Weights of a small GPT-style language model, trained from scratch on English Wikipedia: 2 heads of 64.
MLP neurons of a small language model. Each row is named by its layer, matrix (up: input weights) and neuron, and shows model dimensions 0-127. Each number is 50 + 15 x the weight over its row's rms, rounded and kept within 0 to 99.
After each neuron's rows, "fires on" lists the tokens most often at its 100 highest values on Wikipedia text that the model never trained on.

L2.up611:79 50 31 64 63 30 65 52 40 33 28 54 29 57 71 42 61 50 32 56 77 43 50 45 54 48 57 49 68 53 63 60 62 24 39 33 59 51 56 46 32 45 79 40 54 29 44 36 54 35 68 27 63 68 62 42 75 44 45 47 61 32 69 57 29 31 68 64 51 19 86 67 97 28 37 57 47 63 52 58 47 91 86 48 54 17 53 46 45 62 42 42 19 27 54 73 62 66 52 36 59 44 69 49 60 45 51 39 61 47 51 51 69 28 29 63 34 55 64 58 54 57 56 42 42 15 59 51
fires on: " A", " a", "A"

L4.up150:47 56 36 52 61 28 59 49 76 82 58 55 36 16 43 57 27 32 37 33 60 45 47 52 47 43 33 47 59 52 48 59 29 48 40 38 56 18 44 78 77 58 46 58 40 48 29 52 34 66 37 59 46 55 53 46 51 51 25 62 36 54 56 60 22 20 53 29 61 68 58 38 70 45 57 66 64 69 12 52 53 67 59 27 67 78 44 42 52 68 70 52 21 49 76 38 38 49 97 32 65 50 56 41 34 48 38 39 34 41 55 59 37 37 75 40 61 89 54 70 58 60 56 36 57 25 67 43
fires on: " E", "an", "el", " e"

L4.up566:51 49 39 77 34 39 63 71 48 63 42 45 65 46 67 32 70 46 63 47 69 39 81 44 36 76 44 65 62 62 69 57 46 18 36 34 41 34 43 66 36 54 39 43 63 39 44 39 65 53 65 26 46 35 46 25 63 36 24 69 60 52 71 75 39 44 46 59 34 71 74 75 59 56 52 41 45 70 38 71 50 86 55 37 56 48 45 46 58 49 49 45 28 32 44 53 53 81 35 19 60 46 74 50 86 56 43 63 44 37 60 27 75 30 48 32 45 57 46 65 55 77 42 45 46 59 39 44
fires on: " A", "um", "A"

L2.up204:82 64 63 43 40 29 59 57 82 47 34 40 61 12 45 59 53 20 59 53 49 45 64 47 32 39 32 62 76 37 55 43 45 54 73 64 71 59 49 33 38 52 64 80 48 74 59 63 46 32 50 32 78 52 59 15 51 65 46 47 48 20 53 65 54 41 20 50 51 61 32 43 60 54 55 68 50 62 31 51 64 51 40 49 50 32 43 75 48 36 39 51 32 25 69 37 65 63 80 41 51 50 11 43 41 56 44 62 33 47 83 54 77 38 33 48 58 65 36 33 37 62 36 56 23 52 65 56
fires on: "C", "ag"

L2.up570:51 45 38 75 72 38 38 63 70 38 17 75 35 62 41 66 70 45 51 64 61 64 42 60 31 46 63 49 59 61 49 16 36 35 32 25 61 72 51 24 32 61 34 42 19 35 15 48 35 50 70 35 76 66 69 57 60 56 35 73 29 78 59 40 50 74 65 75 34 60 49 59 35 40 51 55 63 78 57 70 40 33 61 76 53 27 44 62 33 63 39 67 61 40 50 28 63 46 58 60 39 37 59 34 38 65 44 45 49 80 40 49 69 49 29 36 55 41 25 56 46 22 40 56 52 59 45 72
fires on: "|---|---", ".", " wh", " w", "|---", "="

L4.up62:48 62 60 50 45 37 61 46 46 43 40 50 64 20 41 68 61 58 65 54 29 88 45 33 54 72 67 41 53 62 51 67 27 27 38 44 61 52 53 76 34 29 43 65 47 48 26 67 34 52 50 38 47 57 54 53 26 73 64 69 57 76 31 38 42 25 51 83 38 26 75 09 78 55 34 42 36 50 59 58 46 55 80 24 64 59 40 63 52 30 49 69 71 53 57 75 57 60 27 44 54 34 59 38 64 42 61 47 63 54 28 24 38 40 63 23 57 58 45 38 43 14 52 51 57 76 28 51
fires on: " be", "ec", "is", " of", "il", "pp"

L4.up639:28 49 68 66 84 33 47 46 46 02 58 53 47 56 58 62 51 48 35 52 43 61 50 44 40 96 55 42 48 40 53 60 55 41 29 46 55 62 22 47 33 42 52 82 41 40 42 55 31 75 42 61 48 72 72 74 55 31 63 57 35 43 47 48 44 39 59 45 37 55 56 27 60 60 53 60 62 68 46 46 31 35 59 54 62 77 33 63 40 46 46 41 40 14 30 65 73 74 31 54 56 26 61 58 42 66 39 61 24 65 22 71 55 63 50 43 55 55 16 39 59 96 54 68 63 49 44 48
fires on: "le", "ec", "ub", "4", "5"

L2.up138:24 57 68 49 45 43 07 58 68 61 65 58 77 63 67 36 58 79 29 65 55 43 71 65 42 43 53 52 53 72 52 74 66 68 22 77 58 34 28 60 70 25 66 47 52 30 17 61 41 59 69 43 22 43 86 65 52 36 36 37 42 39 58 22 47 37 85 59 55 29 57 41 44 65 47 63 67 76 40 38 38 59 35 41 28 31 62 39 46 29 46 54 63 42 56 50 43 64 62 48 40 29 51 60 39 37 48 82 30 70 42 40 77 43 67 31 26 60 42 47 56 25 41 55 37 62 50 51
fires on: "et", " t", "$", "~"

L2.up543:72 21 48 70 58 29 60 37 63 57 30 42 49 34 67 60 70 33 68 45 51 48 61 35 72 67 68 35 57 52 71 46 36 50 53 38 70 40 52 60 63 60 48 75 62 54 30 70 53 57 35 60 54 62 25 32 39 71 57 38 47 37 44 51 44 18 39 61 62 65 50 42 56 43 67 41 57 62 43 72 36 87 24 73 24 41 51 36 42 80 62 41 61 46 48 13 73 74 51 38 42 18 36 62 51 39 50 52 36 42 67 38 87 41 34 26 44 58 64 32 33 72 46 62 62 57 63 36
fires on: "ur", "um"

L4.up134:77 45 55 45 91 30 51 38 35 45 34 49 59 55 40 52 53 41 76 34 45 55 56 42 59 31 30 37 26 72 36 58 56 39 71 70 60 68 36 38 45 62 41 36 51 59 39 55 48 55 37 36 04 45 36 23 37 51 39 56 88 30 62 46 55 55 65 64 58 43 46 54 73 60 66 64 68 41 81 41 34 38 64 46 62 41 52 39 65 56 28 57 92 66 51 47 60 34 43 38 76 14 19 68 27 60 63 55 71 59 46 49 37 56 50 41 46 59 25 56 46 49 35 32 30 44 35 56
fires on: " D", " d", "D", "nd"

L4.up477:53 37 52 20 68 45 56 41 34 58 31 92 41 40 55 13 27 42 38 40 62 38 48 56 65 60 18 52 49 48 69 39 29 37 52 68 40 58 49 32 26 43 41 54 72 70 58 68 40 44 36 55 39 50 70 72 63 41 43 46 58 56 56 99 56 55 55 34 36 41 49 70 47 41 37 73 64 36 81 38 53 43 59 63 64 35 47 39 59 57 44 56 55 81 61 50 58 49 58 46 52 68 38 29 58 60 38 67 59 71 58 32 17 26 37 40 35 43 34 66 46 50 72 58 38 48 43 47
fires on: "l", "in", "p", " G", "t", "g"

L4.up249:56 64 73 35 66 13 39 60 51 62 69 60 21 38 59 44 44 50 24 64 72 67 35 48 67 32 60 36 34 37 62 34 53 58 60 31 36 54 64 28 38 37 56 56 58 50 47 73 37 25 58 64 53 52 80 65 31 51 51 77 45 45 43 46 43 46 58 68 28 35 29 49 63 71 60 49 52 45 77 58 55 53 38 55 81 40 64 34 48 46 51 43 41 22 23 48 33 60 50 44 57 53 26 36 56 45 57 61 52 75 47 43 51 43 42 41 34 63 53 23 56 56 69 43 20 47 59 24
fires on: " G", "G", "Z", "~", "g"

L4.up488:67 81 31 60 65 33 81 29 46 41 27 57 53 50 86 65 72 48 42 41 54 58 43 35 74 38 52 74 52 58 41 53 54 40 64 77 51 32 50 48 44 57 78 54 55 39 43 38 64 34 60 39 42 51 34 68 66 40 39 85 44 53 76 64 22 38 56 38 60 14 84 52 66 50 39 44 57 50 67 45 44 69 75 34 60 36 46 41 39 69 63 50 48 42 46 41 44 66 17 22 79 34 58 43 65 50 29 58 42 48 45 52 54 36 31 65 51 58 48 50 27 66 47 51 13 15 46 34
fires on: "\n\n", " A", "ep", "A"

L4.up593:56 57 38 66 36 37 43 38 49 46 44 50 59 48 69 49 44 37 87 67 37 51 74 32 69 37 24 35 34 38 50 48 29 57 65 50 46 38 69 55 57 45 40 75 51 52 56 81 23 20 50 55 45 56 36 39 40 46 51 82 41 39 99 58 67 72 50 54 52 53 65 45 58 13 40 57 32 52 59 35 59 75 55 38 42 38 42 61 69 30 29 72 30 26 44 52 47 42 64 54 43 66 57 37 42 64 34 60 61 61 49 58 65 56 43 47 82 72 50 33 20 45 22 41 28 23 60 77
fires on: "ac", "r", "al", "A", "ul", "ain"

L2.up95:26 55 49 28 75 10 28 73 72 41 57 73 40 64 57 45 54 52 29 75 41 52 41 46 60 38 27 65 63 58 63 51 41 48 46 40 24 52 32 26 53 36 60 65 57 47 53 31 40 73 63 67 38 38 53 60 32 70 19 45 58 53 47 56 45 67 46 61 38 44 40 65 35 69 50 28 38 59 77 31 30 54 44 60 41 49 68 03 38 44 49 66 47 38 73 42 73 30 41 52 42 40 34 47 29 34 27 99 48 49 55 48 56 35 52 34 49 58 48 61 88 51 55 64 68 50 64 51
fires on: "up", " G", "~", " P", " U", "$"

L2.up197:46 68 50 36 61 61 80 49 45 56 32 61 53 46 56 46 35 65 75 37 63 39 57 47 32 61 58 38 56 35 43 56 36 49 47 55 57 58 59 22 66 51 56 48 45 67 49 39 61 70 55 21 44 63 39 81 50 53 38 59 61 42 32 45 46 70 26 57 02 23 44 68 39 42 18 52 45 52 85 72 51 57 67 44 42 45 24 68 06 65 51 15 57 35 62 28 26 66 58 51 81 52 54 66 62 26 62 61 42 79 21 70 57 50 50 46 38 29 54 53 57 59 71 48 39 50 75 60
fires on: "ed", "ated", "===", "00", "99"

L4.up55:55 43 38 58 54 31 42 67 69 23 42 68 20 35 59 58 66 56 29 47 57 40 34 47 33 33 31 82 68 39 54 62 38 60 57 38 71 73 25 40 63 48 54 50 52 44 60 32 35 57 65 68 66 62 55 49 39 51 26 37 28 73 69 53 38 18 48 69 54 56 30 45 43 39 36 56 85 53 42 67 37 56 26 58 54 30 52 58 15 56 25 64 47 51 54 33 40 52 45 73 53 51 45 81 54 40 71 27 28 59 57 70 33 39 69 40 57 68 58 63 55 26 52 26 55 64 58 36
fires on: " R", "R", " T", " G", "T", " S"

L2.up521:83 63 09 56 54 28 57 50 40 42 52 48 31 51 20 39 41 31 40 48 47 44 57 51 52 97 66 49 53 29 58 38 35 49 64 29 41 54 62 42 44 49 27 68 47 90 51 52 46 45 43 42 71 75 36 31 46 33 45 43 68 61 55 56 69 46 38 67 34 39 48 50 64 65 71 64 34 42 50 80 47 66 44 55 37 49 55 70 55 47 54 62 52 51 57 48 54 31 79 31 35 39 76 63 43 64 62 71 49 35 62 56 53 46 45 28 41 76 37 35 68 45 37 73 12 52 41 28
fires on: "ag", "us", "ce"

L2.up441:43 67 44 51 79 35 39 18 50 29 68 58 34 40 46 34 60 75 13 61 56 36 64 36 55 55 57 58 71 76 12 84 50 27 49 37 53 56 27 47 41 60 52 31 59 64 43 66 47 58 40 50 61 44 48 36 60 43 35 35 69 64 57 38 55 67 53 53 51 75 41 53 54 65 51 46 81 45 73 56 54 66 34 52 43 45 42 59 21 44 18 53 62 34 31 44 48 44 86 82 46 56 25 75 43 61 63 54 69 70 64 53 40 44 25 19 27 49 46 63 38 66 50 43 45 63 66 71
fires on: " R", " r", "R"

L2.up154:26 75 45 74 31 48 58 48 81 84 70 57 47 45 60 73 49 54 40 78 42 37 78 37 50 50 30 41 63 46 42 31 45 57 42 58 40 60 62 47 33 40 66 56 51 58 61 43 56 45 48 81 39 63 27 40 29 72 74 30 78 49 23 50 38 55 67 41 33 40 52 27 34 61 45 30 46 48 66 39 51 58 56 71 37 41 62 68 62 47 36 32 50 28 70 49 56 21 47 60 57 86 48 37 56 41 34 46 64 61 53 44 66 30 57 36 69 50 36 57 48 34 51 39 63 75 39 77
fires on: "al", " of"

L2.up437:63 27 58 42 64 24 61 79 69 46 52 64 38 44 71 76 64 60 42 61 51 42 46 48 41 69 47 32 46 46 50 61 50 48 37 55 63 56 44 49 53 48 62 56 52 42 46 27 45 40 45 61 54 64 80 47 54 52 55 33 47 37 48 61 41 55 49 59 62 36 62 85 69 61 51 45 50 34 43 41 18 56 48 78 39 63 71 43 38 47 80 59 51 63 51 17 59 41 25 39 52 70 34 44 30 68 31 40 49 56 07 81 44 24 36 56 39 42 32 35 77 23 54 57 32 55 18 61
fires on: "6", "7", "ay", "5", "1", "9"

L2.up338:61 55 70 51 57 57 51 54 33 61 59 56 45 39 55 48 41 56 71 29 40 53 98 42 55 49 72 48 65 39 55 56 33 45 76 76 63 39 50 34 61 42 41 41 50 55 43 13 58 65 41 34 54 55 43 55 64 61 56 33 58 60 63 63 50 64 40 17 07 37 55 61 43 65 48 60 69 40 50 28 35 59 64 37 48 48 21 64 51 59 67 56 13 27 44 45 40 37 61 34 53 79 75 65 44 53 45 48 22 57 37 55 83 50 59 26 46 46 47 75 40 47 62 33 42 37 80 45
fires on: "ed", "ated"

L4.up278:53 45 52 45 38 78 33 48 54 57 36 48 66 59 22 36 43 64 30 88 33 38 71 30 37 55 60 23 43 22 66 18 67 22 59 70 70 49 30 60 43 17 55 23 33 58 38 72 57 54 33 59 34 49 63 46 47 64 59 53 81 50 18 63 31 50 28 73 45 29 48 52 44 69 32 54 58 43 45 58 58 61 65 51 58 74 61 58 63 50 74 38 58 38 69 51 33 36 63 57 47 73 69 34 49 39 59 34 40 46 76 46 60 41 33 22 52 46 41 21 57 55 42 61 74 74 41 52
fires on: " of", " and", ",", " |", ";", " ("

L2.up383:55 63 40 76 85 64 72 43 46 58 60 49 76 34 77 83 37 31 45 85 53 62 41 50 41 68 72 59 47 25 46 43 50 15 65 26 30 44 67 50 52 54 53 76 51 43 62 59 65 75 67 47 68 46 53 31 45 41 55 41 70 37 79 28 31 72 44 46 70 47 45 33 47 54 33 48 37 47 61 44 65 68 90 58 64 56 39 71 44 31 47 42 58 50 28 49 56 47 18 49 51 50 44 54 41 56 26 57 20 40 27 63 61 68 48 24 52 54 30 47 46 52 40 56 26 68 30 57
fires on: "le"

L2.up571:44 47 43 48 47 68 55 55 81 40 58 27 79 48 33 38 68 51 51 38 31 46 28 50 61 38 49 40 40 60 66 33 51 64 37 46 39 68 75 36 55 29 69 64 47 52 35 27 70 54 48 51 52 43 71 32 28 44 36 47 65 51 58 75 48 58 57 24 66 72 41 58 38 57 35 46 56 32 50 55 42 54 62 53 49 29 49 12 61 22 38 60 71 29 63 43 51 45 56 69 47 34 45 63 28 62 49 87 45 53 64 63 51 31 19 75 31 78 66 39 36 50 45 49 23 48 65 59
fires on: "y", "ir", "~", "+", " U", "ost"

L4.up252:38 62 53 55 15 28 67 46 40 79 30 32 63 37 77 68 41 37 34 46 47 42 40 42 29 54 35 85 79 57 31 46 31 17 43 61 53 59 54 56 19 50 75 53 71 33 18 56 46 67 29 59 53 43 54 60 47 33 61 50 57 53 34 51 37 89 51 53 58 44 43 29 61 51 50 67 50 70 65 38 56 57 49 28 52 46 42 39 50 36 67 49 60 27 20 64 40 49 61 39 61 43 39 47 38 56 57 39 34 25 62 59 57 61 55 58 66 41 24 56 44 74 79 64 58 38 60 34
fires on: "p", "on", "1", "il", "r", "b"

L4.up378:34 47 44 58 37 41 56 56 35 74 35 45 50 67 52 46 32 39 57 55 27 75 93 64 21 37 42 27 16 75 45 47 60 36 66 59 48 63 38 51 36 53 68 49 62 77 32 55 49 20 39 29 34 57 52 66 56 73 59 43 56 68 12 51 52 54 57 36 53 30 62 53 56 61 43 71 99 53 33 24 43 36 68 50 44 88 39 35 32 49 54 28 44 55 45 35 57 41 37 55 57 42 56 71 38 53 59 52 40 42 66 40 47 66 40 34 60 57 46 49 48 41 30 59 54 31 59 65
fires on: "i", "ch", " –", "ec", "ist"

L4.up296:62 60 52 67 34 58 55 41 36 33 48 48 65 50 32 45 73 34 56 62 38 45 64 62 36 39 35 43 48 47 59 52 64 89 43 61 63 35 73 63 63 32 74 54 58 44 65 58 48 50 65 47 66 48 60 27 50 63 36 71 48 53 21 62 60 54 47 43 22 39 52 64 47 32 55 50 48 52 63 27 90 65 47 40 63 69 51 33 46 36 47 37 40 41 62 36 65 55 26 27 51 36 26 51 48 34 66 77 28 86 57 23 49 50 39 48 65 43 72 30 54 24 64 10 43 56 57 41
fires on: " C", " c", "C", "00"

L4.up261:20 38 73 24 43 56 48 59 67 34 68 34 34 53 41 69 44 50 41 33 41 39 34 29 42 35 47 56 43 38 61 46 40 43 29 72 31 64 33 31 52 61 81 76 63 70 48 27 65 49 50 57 84 23 58 18 19 43 46 30 82 34 60 48 59 25 44 40 55 51 42 54 63 61 59 63 44 66 53 41 68 42 54 49 16 29 41 50 35 65 57 47 33 47 42 47 73 77 72 27 65 56 21 44 49 27 53 45 39 45 63 62 41 37 58 72 52 49 55 73 54 70 52 53 53 44 38 16
fires on: "ir", "our", "ou", "y"

L4.up86:54 34 41 55 55 35 35 34 68 17 48 63 36 27 30 62 40 84 42 53 69 48 65 81 33 59 33 47 45 40 46 74 43 44 32 35 49 90 66 45 79 44 35 55 60 53 64 36 26 47 65 27 77 85 57 40 73 73 34 49 39 39 33 49 51 41 43 67 30 69 51 73 74 64 43 24 39 67 35 52 74 52 62 44 37 79 49 57 65 55 49 43 57 53 68 61 53 40 45 38 41 52 28 51 45 52 59 39 30 48 56 59 59 29 60 42 63 69 39 55 44 25 37 49 26 23 24 65
fires on: "5", "6", "ate", " be", "7", "ity"

L4.up564:58 63 73 45 45 50 79 50 50 57 40 53 43 53 62 25 44 39 40 38 43 43 50 70 51 38 33 58 54 40 63 43 84 59 40 51 66 60 41 34 46 52 71 48 49 64 64 59 39 60 50 53 66 58 53 64 62 84 65 45 27 51 41 58 20 52 32 46 46 20 39 41 67 56 34 40 72 39 63 43 66 50 17 33 84 39 34 48 30 72 47 38 42 89 54 60 38 52 77 60 34 46 48 28 61 55 75 52 21 66 47 18 61 75 44 55 29 70 43 55 41 42 32 36 29 42 58 36
fires on: "e", "k", "t", " c", "g"

L2.up487:59 73 53 55 44 82 70 47 57 60 31 70 73 37 56 73 58 48 65 39 47 35 23 57 42 75 52 15 64 39 31 54 58 46 56 59 27 69 51 38 36 46 52 61 67 33 37 56 55 43 33 52 55 38 51 49 65 64 41 55 73 62 30 57 60 48 36 66 56 64 47 52 36 46 48 57 52 31 82 40 81 61 51 51 58 33 55 20 63 65 27 35 32 25 41 34 52 60 60 35 73 42 84 55 78 53 34 42 56 65 61 47 52 49 46 85 54 17 38 29 46 64 39 35 24 67 43 53
fires on: "ter", "ew", "w", "ial", "ld"

L2.up161:34 64 75 44 24 38 58 57 45 54 34 52 55 42 38 49 43 26 83 38 50 68 68 58 09 42 41 58 70 55 39 34 63 58 82 59 59 59 32 57 45 34 64 55 53 51 46 36 40 41 06 47 48 72 72 29 55 52 54 67 43 08 75 56 57 60 33 70 33 44 55 36 76 36 48 37 59 35 28 33 67 52 41 60 34 60 43 84 39 37 16 69 49 43 68 48 47 75 66 46 46 49 41 40 38 30 45 59 39 84 69 50 46 44 47 41 60 60 55 38 38 71 31 47 45 54 61 56
fires on: " C", "id", " c"

L2.up294:51 59 57 47 49 71 41 61 85 44 46 34 43 22 32 36 61 54 60 61 51 26 32 35 45 51 58 59 78 34 48 87 63 51 37 72 66 61 43 52 55 72 82 54 59 65 28 51 58 30 46 61 53 65 63 48 52 40 26 77 33 55 62 37 50 34 54 42 56 55 12 41 31 40 45 48 41 66 63 33 49 45 21 62 66 34 34 81 43 43 24 45 40 43 59 56 41 69 43 53 37 57 59 62 52 49 72 58 59 82 35 68 61 51 48 22 36 49 70 72 46 47 40 42 57 75 50 59
fires on: " T", " St", "T", " st"

L2.up315:48 64 38 50 49 39 46 48 61 58 60 45 67 32 61 56 49 74 42 59 65 30 58 39 87 54 21 38 53 78 32 57 65 27 41 36 65 45 65 20 13 49 43 45 53 64 42 50 52 76 17 53 40 39 45 49 51 79 32 39 37 41 26 53 53 61 58 18 42 63 56 46 50 33 62 47 48 62 34 58 58 57 56 25 44 66 53 59 76 66 50 81 51 37 82 59 56 56 33 63 50 55 41 40 81 10 28 38 48 62 58 68 67 43 65 45 39 49 66 56 79 54 26 47 40 44 45 64
fires on: "et", "at", "'"

L2.up372:78 53 50 53 56 30 47 45 54 37 52 50 32 43 55 72 54 61 29 50 37 40 61 14 68 39 50 56 59 52 39 68 74 60 40 44 52 76 51 34 45 52 50 48 67 72 39 48 62 49 44 61 22 39 44 38 75 60 40 31 54 50 73 45 48 52 72 61 36 40 78 82 56 50 59 45 78 52 55 50 39 77 73 53 73 61 30 59 70 55 38 67 58 44 42 15 48 50 59 62 38 24 27 62 59 22 48 38 71 40 64 43 58 57 35 50 30 54 51 49 62 59 51 55 37 43 44 63
fires on: "at", " D", "D"

L4.up604:23 79 54 74 34 25 46 67 51 54 32 76 64 50 64 32 29 51 41 51 50 56 42 33 51 59 61 47 41 60 34 53 56 42 73 68 65 58 68 47 48 52 50 29 71 27 15 55 47 37 49 47 84 46 62 59 82 49 60 70 57 40 63 58 64 68 60 49 29 55 54 34 34 63 47 77 42 48 63 30 63 52 55 16 18 58 48 40 55 38 64 30 29 33 38 39 54 46 53 60 29 44 78 41 52 68 02 64 28 68 11 57 55 41 57 74 43 59 48 25 52 74 62 44 70 38 65 60
fires on: "ed", "ing", "l", "r", "ber", "il"

L4.up356:31 44 66 58 53 15 51 31 43 41 50 66 66 55 58 45 66 50 23 42 51 85 31 67 45 64 51 29 67 63 36 53 36 32 27 48 79 57 53 42 66 52 46 31 47 30 44 73 33 66 49 54 61 57 74 69 07 70 60 64 51 55 16 39 46 48 64 45 32 71 57 58 31 62 63 36 65 49 47 36 38 71 46 65 49 40 66 57 49 41 20 84 37 14 39 39 39 41 63 43 44 66 48 45 32 26 46 67 24 43 35 40 70 66 66 51 49 43 32 61 47 59 57 45 59 48 58 50
fires on: "z", "4", "x", "q", "\"", "k"

L2.up342:68 51 62 33 46 46 74 37 55 39 66 58 58 25 31 55 43 56 28 50 60 26 33 42 41 51 62 22 28 60 62 35 49 53 57 49 59 18 64 65 30 46 50 55 46 69 22 18 64 68 63 50 74 52 52 76 61 66 43 77 43 45 47 41 33 64 47 49 46 73 67 42 52 45 77 47 59 57 39 46 74 57 60 86 59 22 45 50 63 23 53 85 61 46 64 29 40 44 45 62 50 20 70 23 45 70 64 55 36 34 48 31 33 64 51 56 46 61 20 39 47 33 43 03 68 75 72 43
fires on: "=", " is"

L4.up60:69 38 28 38 70 48 39 65 65 51 47 50 56 56 50 59 45 44 41 83 63 59 43 63 52 58 21 49 65 55 57 45 48 15 34 60 30 35 05 46 54 38 59 65 53 42 36 35 42 38 43 71 49 52 31 71 36 75 47 52 44 23 56 61 48 55 51 46 58 42 15 32 70 35 62 44 49 49 46 38 55 36 78 55 54 54 61 54 46 16 71 57 58 34 51 22 43 37 77 44 51 49 47 70 40 38 42 30 41 69 54 56 48 55 80 37 86 51 34 34 73 55 52 75 68 32 67 45
fires on: " e", " E", "E", "ol", "le"

L2.up5:87 50 64 23 65 52 41 53 61 43 54 51 66 50 46 55 44 51 39 31 55 50 26 33 37 26 44 68 40 43 63 41 75 47 49 52 49 32 52 97 31 46 70 33 63 93 52 17 56 79 48 84 45 43 51 42 65 54 27 44 56 68 55 36 48 40 53 52 63 52 65 59 50 45 54 51 40 50 38 50 49 31 56 51 47 48 35 65 34 23 47 70 47 37 40 38 47 41 52 34 54 26 43 21 52 81 37 75 39 39 52 23 64 66 64 46 51 42 45 48 46 51 51 37 60 48 65 31
fires on: ")", "=", "ian", "mer"

L2.up511:64 60 62 24 41 33 65 37 44 74 25 59 45 62 55 66 40 73 70 36 56 71 41 36 59 60 48 38 60 54 64 73 28 49 91 50 26 45 51 54 41 44 40 51 33 50 28 88 50 64 48 40 57 48 40 55 39 53 47 65 55 77 79 49 27 59 42 73 42 21 55 25 56 12 46 36 33 57 72 70 51 38 38 45 36 42 39 43 66 25 78 63 46 64 50 35 54 54 37 37 63 37 40 41 58 90 65 42 53 65 46 76 51 50 64 36 20 47 46 44 64 52 32 31 54 41 48 54
fires on: "is", "gh", "ul"

L2.up211:67 38 39 28 47 47 35 45 28 59 31 39 53 24 61 65 68 29 31 25 48 29 51 36 68 89 67 54 85 47 31 47 54 22 58 74 25 60 60 57 42 54 42 41 58 57 50 31 49 62 43 39 82 62 46 34 48 49 32 39 56 62 46 68 41 46 64 37 56 70 54 34 37 54 32 64 69 51 37 62 56 72 41 67 75 50 47 49 19 76 24 77 51 42 67 60 45 50 53 43 59 73 47 69 54 30 54 49 36 67 51 72 51 46 49 42 25 52 47 65 56 37 47 34 43 68 53 76
fires on: " R", "R"

L2.up22:53 45 40 41 51 54 63 49 67 64 35 46 37 44 48 55 50 79 61 65 30 45 55 55 69 34 63 76 39 23 63 49 57 41 64 52 68 54 73 53 45 30 49 79 21 49 27 70 63 46 64 50 52 54 22 65 44 49 34 33 59 21 70 62 31 52 43 43 42 45 74 52 50 39 63 57 17 59 51 93 56 69 44 37 44 43 29 55 48 30 56 57 48 48 54 52 52 38 55 39 41 46 57 49 19 76 62 48 79 45 62 73 42 63 81 32 51 42 42 15 80 36 43 63 51 46 62 18
fires on: "ip", "ag", "age", "ine"

L4.up367:31 27 57 34 63 21 34 39 45 33 49 51 51 58 70 63 69 26 47 58 51 62 40 49 35 38 58 68 67 68 58 50 65 44 58 53 39 60 50 22 51 54 41 54 71 57 72 76 53 55 68 67 53 27 70 53 35 50 47 57 64 51 51 67 61 53 63 71 30 59 44 57 63 39 74 38 55 53 53 40 45 23 69 60 33 44 67 45 43 30 32 56 56 59 49 21 25 36 45 31 48 49 28 52 30 54 42 88 65 42 60 60 75 43 11 33 51 72 54 52 45 70 70 34 48 58 40 66
fires on: " R", " G", "ber", " U", " S"

L2.up567:67 57 44 51 78 26 56 35 53 47 36 39 45 33 54 57 61 62 20 24 38 29 76 43 61 46 54 61 85 44 49 52 58 39 71 54 49 36 32 75 44 76 44 46 69 61 39 33 51 46 36 69 46 64 38 42 41 22 36 32 56 54 66 25 45 39 61 51 32 66 66 63 59 62 48 55 75 52 38 60 54 65 48 47 73 53 35 64 33 56 39 51 63 46 40 26 24 41 72 54 48 57 15 87 49 62 36 47 60 61 48 60 26 59 47 22 21 53 34 70 62 52 38 35 51 86 58 66
fires on: " R", "R"

L2.up417:66 48 75 62 30 59 91 56 85 32 24 62 37 42 65 57 50 89 42 42 62 52 32 66 71 52 49 54 80 52 50 24 45 43 63 55 41 44 13 30 56 62 37 30 37 54 31 72 58 41 35 60 60 29 59 49 41 66 26 76 65 60 40 44 51 34 25 49 77 39 27 48 57 75 44 25 46 68 46 64 49 63 52 47 28 58 53 44 58 69 17 63 33 39 39 48 55 42 51 43 43 67 61 44 78 58 22 62 53 51 51 34 75 51 42 60 69 31 24 51 37 55 54 55 73 73 55 43
fires on: "w"